{
  "parallel_block": false,
  "beta1": 0.9,
  "weight_decay": 0.54,
  "warmup_steps": 451,
  "decay_shape": "linear"
}
MLP neurons of a small language model. Each row is named by its layer, matrix (gate and up: input weights) and neuron, and shows model dimensions 256-383. Each number is 128 + 32 x the weight over its row's rms, rounded and kept within 0 to 255. A neuron's up and down rows have the sign that makes its largest values positive.
Before each neuron's rows, "fires in" lists the words (lower case) most often at its 100 highest values on Wikipedia text that the model never trained on.

fires in: "no", "any", "da", "either", "may"
L3.gate1163 [136 108 125 111 100 154 196 121 167 164  87 198 101  88 134 143 142 131  85 132 173 198 116 139 154  74 122 163 114 129 157 155 148 179 197 172 111 164 172 107 181 122 170  93 132  81  93 108 101 127 121 112  99 157 187 131 111 136 140 119  85 125 120 106 197  98 179 102  74 156  87 118 149 122 124  91  90 127 159 178 100 178 116 133 113 102 158 145 191 133  99 148 135 191 143 165 123 111 186 165 146 174 139 134 191 131  99 147 135 138 135 178 167 181 151 121  72  90 140 107 127  97  91  69  78 177 111  88]
L3.up1163 [132 161 153 151 140 148 121 109 145  92 123 118  79 151 132  75 173 141 100 163 104 166 130 133 103  84 148  96 111 136 102 166 138 173 127 197 159 119 124 143 137 192  86 144 165 148 110 129 132 152  71 120 116 116 145 126  92 151 132 128 121 207 112 146 176 195 113 127 130 161 162  79  89  81 114 108 148  77 152 152 102  88 105 109 151  96 109 120 186  81 122  60 143  70 111 125 116 170 132 111 139 163 146  79 143 168 131 157  75 116 120 136 154 134  75 130 129 112 134 121  68  79 111 109 123 119 134 102]

fires in: "i", "6", "if"
L3.gate29 [ 89 156  84  87  96 215  70 103 102 105 112 142 128 157 127 146 172 113 143 180  99 153  87 109 106 143 105 145 144 170 130 166 130 192 107 116 154 145 165 158 127 131 166 149 164 151 117  92 122 189 132 144 135 179 161 154 136 118 129 168 165 141 206 127  96 103 111 132 141 100 142 112 147 180  75 109 145 107 174  90 131 155 132  81 128 161 107  73 169 155 136 167 148 103 110 114 127 127 120 131 146 102  96 151  92 159  91  93 128  91 151 104 108 133  92 127 173 139 115  70 148 115 103 139  72  81 112 113]
L3.up29 [ 80 139 151 125 162 173 133 136 103 169 148 110 129 118 154  82 108 167 130 159 157 167  89  78  87 153 132 130  92 105 145 102  67 156 105  78  87  93 147 120 157  98 170 165 159 124 151 120 129  89 124 153 117 122 141 100  79 116 100 172 114 143 183 113 132 146 104 161 124 131  97 106 163 114  98 128  99  94 167 131 147  94 140 106 173 147  79 187 139 105 134 129 128  94  69 133  76 136 117 132 168 174 102 206 115  60  77 128  95 130 128 108  77  76 146 104 140 100 102 150 119 203 105 111  84 129 141 128]

fires in: "film", "us", "netherlands", "soviet", "movie"
L3.gate1216 [129 124 157 197  96 102 129 113  69 112 170 110 114 181 110 190 130 160  73 222 129 112 150 124 159 136  99 153 133 123 122 110  95 185 180  85 137 165 175 156 100 125 177 178 118 148  71  83 107  92 158 129 174 164 128 132 153 116 145 143 101 120  95 138 132 191 154 121  98 191  98 146 111  63  87 175 145 117 122 166 112  84 130 160 104 155 152 136 131 200 105  84 135  90 108 112 124 101 149  82  98 124 140  80 159 177 129 148 128  87 111 142 114  78  90 107 137  78 119  91 143 121 131 104 132 103 120 182]
L3.up1216 [198 132 154 175 157 101 203  96  80 108 122 148 187 135 108 105 124 146 158  92 174 123 190  90 107 107 123 114  94 118 125 102 153 132 143 127 146 127 123 167  63 137 151 163 163 180  98 104 120 113  71 188 153 157 120 152 183  77 166  78 105 138 149  73 118 163 141 136  97 161 135  61  78 106  79 129  67  99  73 113 115 151 125  95 141 173  96 183  82 169  95  91 125 118  87 141 142 144 132  98 111 151 161 167  84 183 101  77 120 139  82 164  99 134 206 161 111 118 145 134 124 120  38 164 126 136 132 171]

fires in: "as", "how"
L3.gate57 [100 182  80  72 109 153 138 149 177 110 171 165  89  85 117 180 155 150  89 167 133 121 160  99 120 120 113 168 103 156 147 134 151  83 132 150 120  89  88 126 155 144 172 159 161 146 141  71 125 149  80 118 127 113 164 167  96 183 112 185  93 187 129 132 134 171 131 142  90 142 135 110 187 133 115 113 161  90 132 124  90 152  74  95 190  84 143  95 191 125 163 139 104 151 148 107 107 191 166 102  95  92 152 108  46 169 137 124 102 136 150 164 112 120 162  69 158 131 108 113  64 108 167 133 123 150 132  56]
L3.up57 [ 72  81 134 126 138 115  64 129 157 180 169 147 119  85 173  99 185 108 124 129 118 111 169 129 108 149 140  98 114 156 119 156 123 151 145 181  80  91 150 145 158  99 114 109  68 111 145 178 112  63 102 144 124 139 153 172 137 173 169 120 199 155 102 139  69 213 132 135 119 106 149 148 179 149 146 156 152 144  75 132  83 158  68 184 118 110 145  88 149  98 156 108 165  92  80 156 122 116 131 153  89 100  96 183 126  84 126  55 111 124  72 146 146 150 106 102  51  95 210 128 124 126 109 177 160 170 117 178]

fires in: "of", "opera", "theatre", "company"
L3.gate1228 [128 174 112 163 160 150 118  96 129 150 125 102 142 110  90 110  99 161 139 177 114 200 114  74 126 126  81 109 158  87  60 109 171 120 147  99 122 117 110 144 179 139 125  99 137 100 154 188  89  76 130 170 137 133 147  57 130 130 153  70 127 164 111 115 167  77 151  64 157 147 132 187 165  98 133  79  89 106 145 149 130 137 175 158 121 158  97 175  59 147 130 136 119 132 170 122 118 161 186 118 137  25 194 110 159 128 120 131 134 141 122 162 143 124 114 160 147 166 154 123 136  81 138 115 135 124 140  87]
L3.up1228 [100 126 134 122 122  64 177 146 121 142 151 127 140 122 148 208 118 124  91 123  99 146 116 107 157  96 105 153  78 132 142 103 127 166 187 171 101 137 149 155  94 135 137  75 126  97 128 114 115 123 106 114 184 163 166 155  88  89 118 108  70 164 136  79 173  73 150  93 126 109 176 140 124 172 115 160  99 137 130 178 135 119  93 134  85 156 147  73 160 141  89 142 113 172 160 126 160 107 107 195 162 117  95 122 147 166 120 133 146  97 157 117  98 149  79  89  42 133 171 151 136 202 114  73 107 156 116 108]

fires in: "2", "111", "6", "3", "5", "25"
L6.gate712 [ 84  95 133 105 166 137 107 111 143  73  85 136 114 141 122  96 108 143 159  77 124 130 153 149 144  92 172 133 178  91 132 182 117 146  97 122  93 134 118 109 110 133  80 118 186 178 101  71 118 123 123 118 151 150  88 114 148  90 144 154 114 135 113 133 141 114 189  98 177 119  91 115 113 118 136 131  56  99 105 174 112 111 126 147 122 166 163 142 151 186  59 167 169  91 167 200 126 114 192 148 175 123 143 123 141  89 180  86 174 105 129 108  74 167 141 133 150 133 114 118 197 163 119 136 123  75 133  96]
L6.up712 [112  93 118  93 126 134  93 117 112 142 196 124 118  87 145 129 164 163 122  83 129 166 111 119 114 194 102  61 157 106 145 156 136 118 144  88  81 120 174  83 143 130 123 111  80 116  81  72 152 126 109 164 116 159 150 144  64 166 115 116 186 116 112 147 168 145  97 165 117 158 119 181 128 138  94  55 161 102 173 101  66 146 185 187 119 130 138 162  96 112  54 176 131 177  59 126 118 150 131  95 102 150  73 125 106 134 167 172 163 134 147 149  94 178 172 145 112 137 129 149 123  85 118 138 121 168  59  93]

fires in: "the"
L3.gate1283 [173 111 148 128 159 129 170 108 110 129 146 137 150 117  62  89  77 127 124 187 147  85  71  84 111  97  99 137 160 158 148 107  85 141  90 124  60 119 144 165  85 163 143 103 112 161 187 202 119 153 159 112 170 155 137 140 197 147  95 152 157 116  53 183 118 100  84 114 165  95 155 155 195  78 125  94  87  88 126  71 114  81 137  73 110 102  85 148 136 150 113 136 121 119 123 139 151  69 158 134 103 148 175 100 158 121 201 114  90  86 116 139 110 150 102 148  93 154  94 141 134 139  90 127 107 127 115 156]
L3.up1283 [186 126 151 180 219 116 205 225 175 137 142 135 116 179 131  79 117  89 113 123 111 136 125 107  80 142 141 135 159 114 117 153  58 135 149  58 138  98  76 114 118  96 107 136  97  98 164 184 171  74 178 121 165 125 134 123 105 119 115  55 221 122  99 137 118 168 113 115 102 118 136 218 119  86 158 141 175 124 131 112 190 130 149  71 140 166 154  96  81 110 178  94 167 182  80 123 111 114 166  92 161 173 131 192 156 138 150  72  98 162 168 145 178 120 150 136 101 154  89 132 106 183 112 150 130 103 172 123]

fires in: "but", "however", "whilst", "wholesale"
L3.gate384 [134 145 149 157 119 116  93 134 121 157 108 115 138 181 148 142 184  90  98 147  82 121 129 141  93 144  76  75 161 111 150 125 174 145 105 109 152 120  72 157  56 173 113 115 166 123  95 125 134  99 115 140 149 131 117  68 115 134 129 155 128 118  95 135 125 195  94  76 128 110 157 162 137 161 112 138 121 111 114 129 139 119  87 166 145 142 145 101 112 146 120  90 122  93  95  92 110 161 144 134 105 111  93  95 179 118 153 133 103 130 122 115 117 120 134 110 115 147 147 126 135 206 118 135 147 151 163 109]
L3.up384 [118 142 105 192 104 135 106 170 157 148 129  90 148 184 118 172 161 145 112 136 145 115 126 155 101  60 101 117 108  78 146 148 157 122 119 111 164 134  88 126 152 154 183 152 118 148 168 185  96  79  97 139 172 131 106 112 174 143 133 138 141 112 147 146 162 107 154 138 136 120 106  93 148 129 177 110 137  82 143 114 168  85 121 128 132 205 111 141  69 120 151 163 126 144 153 134 119 175 168 130 130 145 103 138 183 106 102 132 121 132 142 114 195 108 156 115  49  96 127 123 161 126 161  90  85 147 144 123]

fires in: "new", "connecticut", "puerto"
L3.gate252 [159  98  67 128 149 119 125 160 136 136 149  97  99 108 108 113  90 169 113 132 155 107 155 108 137 159 138 111 131 166 141 143 158 121 139 101 118 200 120 171 150 138 137  62 139 128 114 130 115  93 106 116 124 151 100 132 119 152 162 103 126 119 127 118 126  49 171 142 151  96 180 110 115 175 130 162 147 182 150 149 148 159 123 101 122 142  71 111 105  91 140 127 145 146 167 122 107 163 120 160 116  94  98 169 181 145  96  86 135 174 141 156 120 126 132 129  99  59 124 138  96  94 141 105 141  78 105 126]
L3.up252 [130 121 134 166 149 146  99 143  59 117 102  88 131 127 137 142 124  90 136 138  81 102 169  89 110 130 106 185 140 140  96 152 159 176  99 188 213  86 128 112  60 150 126 126  90 180 166 128 139 115 100 157 153 138 138 171  77 168 162 177 146 193  78 145 165  82 152 110 144 118 120 108 127 126  91  91 139 120 143  97  91 100 145  92 169 135 121 115  63 146 128 112 166  77 127 112 118  86  96  99 119  51 103  86 111  88 123 161 175 114 135  83 150 136  96  87 128 181 157 128 131 208 127 142 117 154 211  80]

fires in: "the", "omega", "files", "with"
L3.gate660 [202 143 115 170 122 119 132 145  69 134 102 145 141 163 111 112 139 134 130 122 125 121 141 160  81  80  96 114 126  77 146 125 103 108 106  87 122  85  85 102  56  62 131 154 127  99 146 149 205 106 169 160 134 193  95 104 113 136 114 145 116  81 129 101 153 144 112 129 219 182 136 155 154 158 126  98 135 111 129  93 119  96 140  79 152  96 117 109  97  81 161 125 122 147 134  95 151  85 162 125 162  61 106 114 120 101 130 103 134 116 122 153 142 144 152 125 147 117 140 122 101  62 150 175  37 111 124 156]
L3.up660 [191 118 102 136 123  81 108 216 112 163 126 171 131 163 151  99 158 118 105 121 112 139 130 105 132 119  92 113  73 131 154  76 115 110 165 119 149  78 156 112  99 101 126 183 165  75 133 156 170 104 132 143  92 148 158  91 108 125  84 154 116 116 138 136  75 119  95 176 163 203 132 134 121  72 130 126  94 127 145  61  88 142 134  81 129 175 108 169 168 118 144 145  99 147 141  88 200  34  73 133 140 138  95 145 162 136 125 153 178 176  67 129 157 163 147  95 127 120 156 117  88  69  97 169 108 104 119 156]

fires in: "university", "school", "college", "ottawa"
L3.gate966 [132 135 117 141 133 151 119  99  99 158 109 115 163 183 146  79  92 160 134 121 165  79 123 107 125 102 115 164 147 137 129 104 161 127 128 180 165 112  55 208 144 109  97 118 148 154 151 138 120 100 121 119 142 119 173 126 158 134 173 155  83 174  97 130 157 115 104 136 108 171 162 141 132 101 164  97 147 163 109 159 154 106 118  87 121 120 121 155 123  91 186 110 141 131 208  68 149 129 114 183 138 122 121  72 166 126 100  70 114 148 142 133 116 128 103 123 150 148  79 174 129 163 165 151 143 110 118 172]
L3.up966 [129 168 138 101 108 128  96 151 148 119 123 158 126 162 151 116 108 108  94 160 152 155 120 127 112 133 135 145  88 125 138  97 124  90 211 107 112 128 161 127 134 111  71 132 112 143 157 104 118 169 144  49 130 142  81 122 112 193 108  81  89 155 102 103 104 139 107  90 127 155 133 135 146 111 140 131 104 134 134 103 135 194 154 114 120 136  91 147  85 192 127  77 154 106 125 133 133  78 117 172  73  62 134 135 101 127 129  75 118  99 114 138 142 166 130 122 151 199 163 133  96 141 183 106 151 181 122 126]

fires in: "new", "such", "oswego"
L7.gate1517 [142 125  90  88 126 145 151  82  81 185 134 113 124 129 138 103 144 122 112 144 117  65 170 127 105 156 147 119  50 179 167 171  59 197 135 138 114 142  84 122 144 162  69 140 116  85 109 130 121 166 103  78  92 144 174 146  95  89 158 136 117 148 127 142 151 104  80  99 151 105 145 101 107  73 165  72  93 103  99 123 125 126  79  86 143 102 126 174 152 176 122 147  80 135 118 113  78 145  54 118 107  96 212 159  93 123 146 175  71 136 138 192  86 146 148 123 163 111 119 122  80 134  83 128 161  87 120 135]
L7.up1517 [108  89  78  84 147 131 155 140 165 119  98 166 137 119 185 148 150 140 121 120 163 138 139 140  76 122 149 187 104 153 120 152 173 105 137 160 141 123 150  81 152 107 127  92 150 161 148 176 102 112  64 164 136 127 105 158 127 105 154 117 118 141  80 136  97  89 136 165  82 103 216  98 168  33  87  85 147 143 124 104 134 123  99  79 236  93 112 142  89 161 108 142 196  87 153  99 139 139 123  98  73  86 173 104  82 116  78 181  99  94 153 116  92 116 149 143 143 125  87 188 134 154 132 130 101 190 113 137]

fires in: "in", "by", "were", "to"
L3.gate1251 [113 125  78 171  98  98 148 158 143 104 132 121 197 118 145 102 162 160  74 156 123 109 128 100 120 107  85 140 164 179 112 110 123  77 164 137 123 164 124 126 153 134  99 105 127  73 152  98 146  71 148 148 182 128 170 170 118  85 123 103 100  94 159 177 115 117 150 168  99 127 109 153 175  92 176 110  99 147 107 123 129 127 147 130 116 122 169 154 138 109 116  65 114 164 170 191 111 136 165 159 143 195 173 119 173 125 120 136  81 134 152 164  90 191 138 144 129 143 102 164 142 163 127 176 157 162 151 108]
L3.up1251 [109  72  67 100 141 114 105 107 121 118 137  93  89 109 145 136 133 142 131  98 187 148 108  96 147 133 102 139  96 173 160 157 151 113 141 134  73 175 107 113  62 136  86 118 100 114 123 148 166 145  77 131 152 122 117  86  78 138  40 155 186 207 124  87 106 170 119 129 147 121 158 112 134  84  55  62 124 140  89 117 142 154 148 104 138 126 129 119 164 143 131 148 168 119 165 166  55 143  81 124 136 115 136  90  93 110 113 157 175 141 206 186 128 103 121 189 122 168  92 105  77 100 145  87 110 142 101 189]

fires in: "6", "26", "67", "2026", "306", "1968"
L3.gate925 [173 173 161 139  80 136  75 166  69  53  83 132  58 126 102  90  63 147 102 169 121 100  87 112  95 130  97 202 156 102 144 124 207 118 194 123  42 150  81 134 159 111 140 151 132 184 100 105 131  97 106 145  96 181 138 109  74 163 147 162 144 120  84 156 100  59 159 105 139 134 116 137 159 131  92 114 128 102 140 143 135 164 107  80  90  95 127 137 194 182  95 162 161 133  97  56 145 170 122 108  68  76 138 134 129 149 107  87 157  99 106  34 109 108 121 134 100 127  72 132 157 146 129 124 126 177 103 123]
L3.up925 [107 200 146  86 160 130 130 110  98 101 104 118 149 115 137  93  86 164  98 152 104  98 196 152 145 191 160 182 116  83 104  72 164 134 116 153 157 173 113 145 174 107 158 150  82 121 207  75 151 148 148 154 134 159 121  67 117 147 140 153  82 150 107 117 105 149 107 147 104 127  70  60 122 192 110  96 121 124 103 128 112 136 125  97 147 148  77  95 139 148  79 152 149 154 190  83  86 107  95 146  29  81 140 130 154  91  98 148 133 156 143 137  96 114 126 114 106  87 170 137 125 121 157 164 117 162 146 133]

fires in: "some", "no", "any", "various", "several", "president"
L3.gate1166 [ 94  70  75 119 125 134 150 141  96 106 126 163 156 140 102  84  86 137  88 116 112 129 158 198 134 120 159 188  86  95 128 150 164 138  90 158 133 139 121 139 114  99 151 112 133 116 105 187 159 161 168 139 102 130 118 148 139 133 140 177 107 114 141  90 193 119 196 185 139 109 155 164 116 148 176 140  83  83 134 177 119 125 127 107 126  85 110  66 132 138 124  86  93 124 151 114  96 105 103 124  80  92 149 167 189 161 137 124  95 169  99 137  76 137 109 127 113  73 151 106 114 184 199 158 154 127 211  76]
L3.up1166 [149  97 108 123 125 120 136 144 134 105  96 178 142 104 134 149 114 130 126 110  80 116  76 152 165 134  74  96 132 207  67 126  90 137 151 109 108 134 107 147 158 190 104  55 125 117  91 153 141 157 142 143  97 138 100  89 102 179  85 130 117 124 132  98 168 113 127 207 112 130 123 173  97 133 122 167 124 155 154  98 101 148 132 144 135 162 130  90 139  69 117 108 143 107 103 142  92  62 121 161 147 202 110 142  50 122 136 126 158 116 141 152 166  96 111  77  87 147 114 109  92 160  95 176 135 141 133 140]

fires in: "in", "ink"
L3.gate1154 [109 122 140  67 109 118 113 112 178 144 101 107 162 134 136 164 168 115  43 129 131 150 148  62 180 120  76 140  96 217  92  91 120 125 164 118 131  80 123 156 158 122  97 146 166  87 141 124 113 143 136 132 166 115 136  48 169 111 154 103 193 151 108 133 113 162 139 105 148  98 157  98 103 183 103 185 115 139  98 131 122 181 195 138 104 126  75  96 114 175 132 106 145 140 146 160 186 118 152 140 109 158 145 146  78 193 151  71 147 147 148 161  97 142 146 171 111 109  76 107  91 136 137 162  66 138 127 188]
L3.up1154 [210 103 151 180 155 139 132 153  87 106  96  91 117  80  74 123 127  79 153 130 133 140 111 149 153 146 153 195 196 130 121 116  71 110 155 120 159 127 177 120  65 102 189  72 136 109 107  98 138 134 143  98  86 138 123 152  89 119  80 100 147 106 178  90 118 204 163 135 147 163 128  94 161  83  84 105 134 171 132 129 100 111 145 123 178 122 113 200 161  57 153 137 149 178 115 198 131 141 107 108 182 110 115 105 156 141 142 140 137 139  64 149  98  76  86 169 172 115 127 117 103 177 161 172 140 102  83  81]

fires in: "mi", "km", "days", "hours", "decommissioned"
L3.gate1129 [175 162 172 125 200 103 153 134 126  84 101  82 108 145 112 148 121 159 153  90 150 167  79  71 123  75 118 128  94 144 138 174 132 173  82  92 102  90 119 145 156 166 134 116 179 124 109 174 145 166  90  66 198 121 168 145 138 119 135 161  96  72 131 162 108 124 141 104 101  88 116 148 168 161 109 167 147 134  97  94 137 108 184 140 118 161 157 137 103 132 123  23 129 136 116 117  78 168 104 121 142 141 149 188 138 114 149 115 145 127 176 171 116 167  73  78 196 199 136 182  82 102 123  75 109  88  86  92]
L3.up1129 [119 118 200 124  89 130 128  77 148 114  86 144 101  88 151 155  77 140 133 117 122 134 108  90 130 132 113 124 115 155 117 113 122 116 126  79 148 129 158 123 126 165 155 133 130 189 119 215  91 118 147 119 150  79 142 113 162  62 171 164  98 159 183 121 136 205  87 184 115 194  89 167 121 139 153 136 164  91  88 142  86 110 155 137  99 128 193 120 146 115 181 138 137 115 150 173  77 126 103 151 120 154 133 157 106 119  90 119 170 185 133 128 133 125 136  72 110 145 123 100 139  87 119  80 109 122 156 105]

fires in: "as", "a", "head", "co", "pinyin"
L3.gate973 [131 156 196 139 181 143 132 131 136 137 142 128 105 126 140 132 127 201 125  83  99 138 164  81 134 110 119 105 124 173 187 144 165  43  88 145 195  71  87 113 136 142 159 128 165  83  75  86 181  93 115 149 178 169  85 133 120 141 139 142 160 112 151 100 137 173 151 188 152 191  89 116 132 155 127 163 118 116 136 104 118 133 144  93 148 111 188 148 141 124 120 111 130 150 175 129 106 110 195 138  46 164 132  92  76 126  91 175 125 145  79 160  57  60 146 135 115  95  93 120 139 140 126  80 103 102 132 168]
L3.up973 [104 110 101 116 117 103 102 144 108 144 122 143 154  91 111 160  90 136  50 166 183 145  50 151 164 161 120 128 122 144 197 154 169 156 164 134  61  96 166 147 133 117  75  82 125 165 109 150 129 113  58 112 155 159  86 124 169 134 127 122 165 103 145 138 145 104 107  76  59 126 152 129 145 103 115 151 163  74 107  94 109  91 143 124 182 102  64 178 116 150 101 216 146  94 119 115 163  98 118 102 113 116 105 103 123 170 142 145 153 133 144  97 108 132 105 144 106 125 120 149 177 155 113 109  74 111 167 121]

fires in: "an", "his", "isbn", "anoual", "have"
L3.gate1446 [120 138  77 131 151 139 144 120 166 109 106 131 121 166 157 117 130 122 163 130 131 120 147  44 131 160 128 145 101 120 130  90  92 118 117  96 165 123 103  75 154  86 139 116  82 104 110 105 104 159  70  62 101 110  54 114  61 148 160 100 146 118 141 111 146 135 101 180  76 145 114 121 127 128 136  88 137 109 164 127 107 148 119 107 158 172  85 104 192 112 182 136 146 103  71 157 106 147 122  91  98 164 166 132 128 119 173 153  87 148  99  96 121  53 131 100 141 196 101 107 161 113 140 129 114  99  92 126]
L3.up1446 [126 132 117 124 124  63 138 145 133 145 148 104 139 142 155 130  48 104 150 103 149 131  54 140 131  92 125 131 125 146 129 116 141 139 170 149 114 136 110 139 148 149 121 134  61  83 108 108 130 115 120 124 150 119 172 145 192 138  61 114 111  86 189 163 154 122 111 157 123 108 163 121 100  60 142 166 160 172 139 132 128 155 104 133  83 143 142 124 124 173 116 154 113 123 192  87 157 185 116 157 137 166 115 142 121 155 123 123 122 156 145 169 117 131  84 144 140 174  92 133 165 125  97 145 105 165 173 167]

fires in: "it", "spain"
L3.gate382 [161 118 134 104 132  72 146 140 133 151 121 163 130 128 146 153 159 138 123 115 147  92 108 140  76 183 142 158 146  94 142 111  98 159 137 145 161 147 106  74 108 130 160 135 162 162 122  86 130 132 109 112 202 153 144 139 132 115  66 149 118 111 119  98 106 114  54 150 156 186 150 100 145 104 116 137 146 194 118 150 190 158  65 121 103 183 166 134 168 174 114 144  86 191 166 151 200 173 117 144 149 140 157 131 162 135 169  96 117 134 159 142 122 120 139 127 133  96 124 103  89 117 145 123 107 121 128 135]
L3.up382 [ 95 105 127 149  84 144 132 107 154  60 127 115 176 125 112  97 111  44 152 144 120 106 141 157 107 155 133 129 113 150 132 110  80 145  85 182  38 132 113 146 136  76  71 131 168 170 117 122 134 149 113 116 109 183 127 104 133 105 132 151 113 152 105 142 127  89 126 159 128 184 122  84 115  75  63 149  63 120 111 129  85 165  92 157 120 138  93 126 165 153 137  71 140 177 100  74  80 162 150 152 110 147 159 146 127  94 170 154 101 129 132 125 110 141 126 152 120 102 115 131 165 112  52 117 153  81 164 132]

fires in: "there", "it"
L3.gate1396 [ 96 146 137 169 193 136 133 131  91 160 104 120  84 121  97  82  98 118 149 156  99 115  78 123 106 109 188 135 181 145  85 140 111 105 126 122 138 103 111 115 125 120 147 123 137  84 148 133 119 165 111  96 145  96 157 118 101  81 140 102 123  58 139 132 139 108 122 110 195 109  54 192 124 131 180 147 137 108 181  97 170 122 110 132 199 114 153  75 136 129 121 206  52 156 123 106 132 122  98 118 155  89 117 145  98 181 141 156  74 111 161 107 127 119 109 106 131  90 152 118 100 170  99 174 108 155 126 142]
L3.up1396 [145 114 141 176 139 137  89 187  86 168 117 122 120 156 151 130  75  96 173 114 108 117 171  58 114 119  48 143 131 153 133 126  48 149 163  94  94 124 126 133 125 106 116 167 112 166  79 136 181 145 173 171 110 149  86 136 123  85 104 178  94  97 114 158 143 174 126 147 180 162  82 112 135 152 170 150 137 126 129 111 155 121 104 178 165 142  88  99 120 143 127  96 132 166 140 143  54 153 137 179 155 179 130 157 159 104 116 170 156 148 103  94  92 101 138 100 129  98 117 110 140  93 142 126 155  27  97 158]

fires in: "be", "fibonacci", "bhargav"
L3.gate443 [125 126 129  94 142 177 124 123  94  76 177 120 138  46  99 128 132  55 145 119 100 162 137 105 103 127  50 108 131 172  72 175  93  75 103 174  92 108 115 182 106  92 123 108 145 150 115  88 149 120  95 138 132 144 128 154  83 201 130 159 155 103 132 103 172 180 111 121 102 138  99 116 155 169 126 147 124 144 160 102 155 192 126 146 166 135 130 196 182  85 174 146 167 131 237 130 121  77 206 156  59 140 131  81 112 121 182 116 178 119  83 123  77 128 104  99 102 110  84 118 159 144 130 106 100  58 120 154]
L3.up443 [143  79 148 152 171 143  80 148  92 126 158  97  92 143 160 141 121 141  97 122  88 157 136  61  96  90  86 114 140 122  86 108 132  82 163 125 166  93 122 139 126 175  80 105 163  71 161 165 120 117  93 151 161 161 177 116 148 140 147 134 164  83 136 151 131 153 105  78 136 157 143 129 134 127 144 155 150 148 125 140  95 154 173 104 204 122 108 162 118  97 138 129 109 132 179 105 154 163  94 130 156 112  79 127 187 117 155 177 129 108 116 149 116 150 186 152 154  95 149  74  90 126 159 141  85 100 145 145]